Part of a small language model's weights: no biases in attention or MLP.
MLP neurons of a small language model. Each row is named by its layer, matrix (up: input weights) and neuron, and shows model dimensions 96-191. Each number is 500 + 50 x the weight over its row's rms, rounded and kept within 0 to 999. Numbers have three digits each.
After each neuron's rows, "fires on" lists the tokens most often at its 100 highest values on Wikipedia text that the model never trained on.

L2.up809:572470390406509513428439509444485467478502379454413432476541574495495428536529485496538498547475419454516622482521514530499450472464441465472488527514515492512491522502569500477474441438568465471574521577450402625569466438471474538483441516432457580607448505458441472492431521505517560462
fires on: " would", "eek", " health", " product", "oma", " Cal"

L6.up379:513483466469522442463558491465544556542516568444388428471529565612499483523543490570559507385493533528478448497410518524493532457443392413520533542450586493530491573480501481475467418515453493477564530475399487500529529439420463456538510487403536547561508486527442558427416456432551472465
fires on: " as", "ing", " to", " with", " family"

L6.up908:517486575505515463512497499471499559478551472525515591469471513560471568477569437544467594484492398551508518442476458625428460468531536500509531524489508499469539511456514531522499417610435558573488549454478480474594469561488466407530480524516472488539434502514549556542481519620438531423
fires on: ",", "it", " sp", "193", "195"

L6.up1004:570565576473504465472493541498350408465511552535601570464569549452488546517537450508500482495540510387536610558445493526484549456456479530475476486455506572474579446482522391531427496513447525550467529543492594532467527480531565442535493537468499477480501416434620473482449511527466556455
fires on: " to", " will", "est", "ight", "oot"

L2.up850:467578436487537577602463478483428545439439513479483502494482462411563461544466643470551585503504500542515488522431484524586508414518609470506562417490502459590506495521508583590562521505556544510425473456492511512491471555639561530500541518472485462438518549501506535404459557513470486507
fires on: "\n\n", " were", " |\n\n", ")\n\n", " neigh", "=="

L4.up1217:423552501443575553378548539610521494449425440491480567471487517555440454545507424468474519482467506480556553531433496448453549550448556486395501514438519442476588581619555517519476525433390488597547546490528461435555480516461597517479441518590513473429473443507473561484426449474438470514
fires on: " medal", " Championships", " few", " any", " allow", " career"

L2.up405:567654518535527500547452569445450537429559450548529426492564467522548482521561547461557528542530471500533550471455507452492496448434580501455562473566481377597435478438612533576495460461522488512472447437505583494495416527592584510553511485469508486448550514494482543406456564455481521513
fires on: "\n\n", "=", " ===\n", "==\n", " ==\n", "The"

L8.up901:490483546530495604470517497581488521465507546554473445506492509471548489562506485450488517548572547536521557485458408553450497571519495487529429520497620436587448503519467543567442445488484495469474533481431571488517518523483479484564536453557545651537560458584518487416592503464514536591
fires on: " |", "1", " ", "is", "im"

L2.up366:525530524512487455414553490365502557534541519540436572531448442563455408410600569579468531467575573545548479440557470478553498474476517495510539489511505490585456572415554410489474621543614607503531464449541444346484501505514519472547539489549433502485451506421563578479447542605478549421
fires on: "ipp", " against", " develop", " project", "ould"

L6.up1350:579562493514491508520484549428530470543469408493492576491488435490424574483556444400522523549444490427473581491511483548532492417443548534458478517461532517532498509527570472544466590471572471488504449540546478474473616465529527467525572511442551418452583488489446451513555608509516520409
fires on: " (", "%", "-", "/", "cent", " Inter"

L2.up449:452514490589505433600401409537434575560429462500500401501495499524530481545537474531604534552537507566587537423394497514409400389479518559445513484509591477527507495541525557534448582496500582514524505437484527558514637499432536590527561538523477543530469501424502486520473439568442500435
fires on: "aid", "aring", "raph", "aking", "view", " took"

L8.up416:449522427523461547459540535526574532503492419522591563544458521490589456475546536475510440510514403507540415489518513444482434475543535585351409540438508567548555542429521558520435570556631536430444553540457507603505475474523504565613546568491446556522496533376465515553464438433473502411
fires on: " ", "tain", "ill", "w", "wh"

L8.up1117:591538407590513450584417506554433524443415408571500487500490566466561539490476499457572396527521458484542535436475494511571509481551509495499551509433564485508486538450558490434525569585532473392407479479556467509455526576459481450444488514443471532613457452485477422521496437503483464526
fires on: " |", " joined", "h", " |\n", "y", " were"

L8.up1247:483479411516632473464506442485463520616469456548480580477514563500549431540519499574481603447512461467569533447547468528520566465450610493480535516499440486466470576398540589505451498468469449527430548553458512498497478525382542509473478493492531441549521489519567480475496505488376451508
fires on: "s", " Records", " York", " Angeles", "ers"

L6.up1384:499535500527475457449575528574440517490513494444387480405551462561500580568533582493532533512455527422527511487457516492437472487499517483544484458519533526479488572445487442565457467546485550502450534490456464529463546474539499442509504450502526548555505547441572464542493586401400556432
fires on: ",", " ", " and", ".", " that"

L6.up669:518462456558541509452519446425626472471575429546471478497422431474405501537552598541503575510498532441431494527482440581491521488540540517515394528435443396474560461467544465544561558535523421538459480517522489487569459486440463489450457504452541522476460490465508430516484523507447508506
fires on: " of", "ult", " fav"

L2.up774:520510510583506490591483432513442504574487495633549614468484463505523563468499426533501455529478499498524506503483440475567515513492449522494408522555652458437505489499495506535535567473478535541544457407518526485461483475543459536529544495523512419463462556456503478496499448514497567497
fires on: "\n\n", "ources", "ists", "imes", ")\n\n", "aps"

L6.up1115:482508525522511569420534436571411516523588510436538381366470536504545523512461485619493544526495561514453585484523448536468522586545509495460526485596530534556467571464353447514569581467506493473475415501475403508487577529537603552461538570444494452413551468443527520564563468404449438467
fires on: ",", "es", "iving", "ing", " where"

L8.up1243:532506531451550479411360481513470484564529514529510462522428501502526527591500595498557507430510477486484536496449486402516502534491466576479571386423495423516581465471551447429533497500546522491541413485505482570506493482403447457559566489434436485546622466474531513599452501367479562531
fires on: " of", "I", "ald", "r", "ather"

L2.up832:496487506429553580542509461499513586527488544556495506495541537585537514419501520413520536497501485497507512490407453536581489493488542495520463443601515451581560547466569539551557527620428479532551506445575497540488446439640493547506480527530547509520540588578577501461484435500462551499
fires on: "\n", " =\n\n", "\n\n"

L2.up1218:511458455454489490518465513535516487505499495462462562532511492475483527466463499532477582583461530536523486438509447503497495532480429511494494577482579456523477564524470554455398495571486484452402428457486562594460506635540483430516527385525487496508527498523589499463455482585349490514
fires on: "ition", " typ", " Sun", " tit", " Sen", " Far"

L4.up636:482598476440507486497562525445528587512588442445489452518573558538521504506568485550399451521376565502519392484452604533435527435423568452441500515503551564488485563487444612554474536553461497545514431444535479533579472443492482423598533538480504482542516506547511418458411487482471534547
fires on: " American", "cept", " either", "American", " int", " both"

L2.up751:436503507471559539520450395438512450470470453434560452433616552519408500512471601466463606604548507518398673454427485502439514523588420475567466517482534485573422474445526491510519560602422524511439419523494567518477475576478538495473518528509463566431526469469566465520533493460479506446
fires on: " built", "une", "idents", "isl", " village", " party"

L2.up1356:395525472558434580423431553590519481487508463479466484501554548506583507571514573479611520534502479378568481449429524485501512463525397574503476535434588487607498480454514471445520473477580486564516452569452484469453457481376477465471496510513555546459528509594550520527467489466488501572
fires on: "ts", "field", " fig", "History", "1", "65"

L2.up464:606542491549584556531537448503514531500543411461549459514526534493554521495471514440536577450580528534568531501485489500535556502616612565481450446515524497587407534511515480531554562514563460520535484388488455418422496517505513322529553439549524470449574534518432445531468563475542502418
fires on: ".\n", "23", "\n", " |", "24", "53"

L2.up934:512452479526522529539420522482511500508553389600489503500545496414452515518440428409462532514514529446475537522489565533468471430519518526538483546528443605502358488629517461491569549532570386504417523454445390521526512489504468481458538515484534486506487493476495490494553327516522481505
fires on: " Museum", "ives", "History", "ancial", " cross", " released"

L2.up1112:537591530536580507406521489518428594589520431572515455525539598474504568436504507494515443412544561559460418519497483461415514567395529518490496514566440504492421512476487467567450494476508587598496470533511538455499440524534391521485556406440508475490542497578522534487415558485550522508
fires on: " even", "+", "ellow", " imp", "roll", "alf"

L6.up625:440570512442480548471537564495472538498447544504474442633497464514420550480538582460615534538532471547563458478605494556557449387429529478381516509496540417575489447487494417492456532427492515549487495439544530510516541497554489500524477485383498510591532492463537560458451454500516551467
fires on: " =\n\n", " between", "aught", "==", " Ly", "ss"

L8.up1095:578446516421480433594408552462514486520462537545434479504553531543427435490520528568502495441412510493562503553579546563516536460565368517543547471486537487431440442411390437569569438560390553472472508551527472500444516588481513555558440406511498446426496445419530495468511497414503473516
fires on: " was", "c", "d", " in", "est", " being"

L6.up949:493446529513543387477511526537520541449483546479483514543541445449545486436462451527513507502534543510496481415462436567454407466402506470475540445581404580408542464490520541494434510572511519485541475596459448492538535653530470480421544506453508436580492518478548401539430483462535543509
fires on: " (", ",", " is", " life", " born", " was"

L4.up1486:447579549458470550433435550442491512487472540445435573482546494518510530504511461542458474431498447474555507430483450516418442455469533456569463440485545502446528557465417420495417466453526519499576501514505424456540403528434536428493457545461526524583529523475440425489487670503430546470
fires on: ","

L2.up268:495486448482480491520411555537560501524529508576524563484476527478449492444516497514560545561517512452642537410517575443523526525544525505531494398491429598489391604569473523518513512528424467430513559518545436591576482586472467562434404492477386523538593509445586462486517372513487535494
fires on: " sent", "uty", "-S", " included", "etwork", "duct"

L2.up421:605496470492423445511493521429440501539483491522433481509521567542481523515586406517446578525520491590531484598414597594458498500496460595452542508517533544623548470477533523502473565468536527473563404458551452444482510524510464427461468518518468521396537443545426483501498446498533601490
fires on: " High", " stat", " just", "ability", " equ", " Loc"

L8.up426:480456489481519475486506536507463497483537566530447536453555569474623551437490538507380514512495361404576506496466445451518501474471509465581481604438510500501512468509546516395456460561458575482470465470508556500562401451423498375523482448545527487559561500546488494501426598397470515491
fires on: " is", "=", " was", ":", "ud"

L8.up456:452605473409548410497572535484498514481492480498468485428534502579509505508490438501465531476549460563444488516424539539492561403423384580560535536431482435397522597550591550529422518527497475497485524445527485556471516525573537493517565517563554545496554447468499425498471495523535534595
fires on: " in", " to", " on", " the", " with", " "

L4.up263:515506462443526519440493524416381559497452481551509603399409424520506528517504481516469427406529515425505527555446461549593483551448590550457580516426459526485452434508541493501547567526501581509403477547519504466523420426540485345476486558501497453539463534475484464427550513562468510460
fires on: " –", " -", " —", ")"

L4.up1436:437473440441534520502422529483485463651404536488465526493509379493474463521456451489498527582522469489558526542458481586533527556486493589462526455459445489471480560513518543497491488524554554565550494495490355482475418502548490436384549481486474465500503457505493483537557524548462511502
fires on: " and", " –", " place", " -", ","

L2.up235:551401402473506537457444515567454477524392541558469471422520534478397500487450534495496525480551483512544482582531478520377536457483505469532518526513555510512529497557607479556527499533529477410487522538412499533632554480503530547461497474524533485502514452551564460602460525476463422496
fires on: "°", "way", " However", "porary", " hold", "History"

L6.up147:383562498493581426526393500652513522434487409552365404493540478476539598520550542466524566454526521528497432527520614552473427527482488592468473523523458488614528523490491549436525445487545591502505569505528521522454513459448470520487503477527451486575528529540479467559395468466523450464
fires on: " and", "R", " or", " (", "E", "'s"

L2.up845:497521538509468469539489488439486634496537436425549507483422548453565524553518549452470383551544490454484556490552388531443434462485415512456510483519546431494522437475550454502454488510552501485587415538541518536498524459507572409511573540440519530516509459492453539458459527468460490484
fires on: "ote", "ova", " past", "akh", "str", "uation"

L2.up1476:409490511445479494555565394485462455534482455480521529464538564509479484543501516438529457409403522510459521567482340550547554514524460497456403492498526474524504475511457591520446502475432518491581495534497501521596490522546548441607605516544566553464449454490570595498402482512438424600
fires on: " County", "%", " Act", "ius", "stant"

L6.up275:484525498473543504449429410453621533542514541566537438486468441473483446494452571521466544436530627497520485457523423483506438507412480498434470506448461575402558542480542555545518607528589527509568434480404443533497529591484472431487446534460526556548469523452506460465532471541474554452
fires on: " of", " Institute", "chitect", "ists", " Party"

L6.up653:602605581561519476446623448561438578487483571427470524450598509559448394465479466484412478529510479504577531455509472461307538517557454422573452537408605512554535470491551501522460589532483533408580439435544463440503566561577492551562549407485542515433431439502544559493478411540380502529
fires on: " in", "chitect", "age", " exp", "ive", " Street"

L8.up1484:487496467568467449457465548492517431523595425556453483522429494547482511460467536487501496445476440484437538450518411466496564612497581447478472522672492548531452523504631470465541578548511435490470517495435523484527482495437425546524531490503509459480493450495515488473490504478356466515
fires on: " of", "h", " the", " in", " that"

L2.up1086:461562362431487502530561429538467534514486503524541473378528550602507440585499493579549567489493543491537596432515537479404408547553597568530483516492550450475504552500418510416486445448520482453506597459506486504540412392452391549477414515551543446534552494466515479458543538518568530535
fires on: "',", "isher", " conduct", " post", "olk", "ourse"

L6.up904:478489549421470534491499533515450508597440542541520499520627476451549525458582471484474459542513411452459553456463479475426537444488403523518545447413508550459407506523405405529424485518514526457501405584472468485417492511527436475529473529520471550491591596490599473467452537579503568469
fires on: " |", ",", "ly", " and"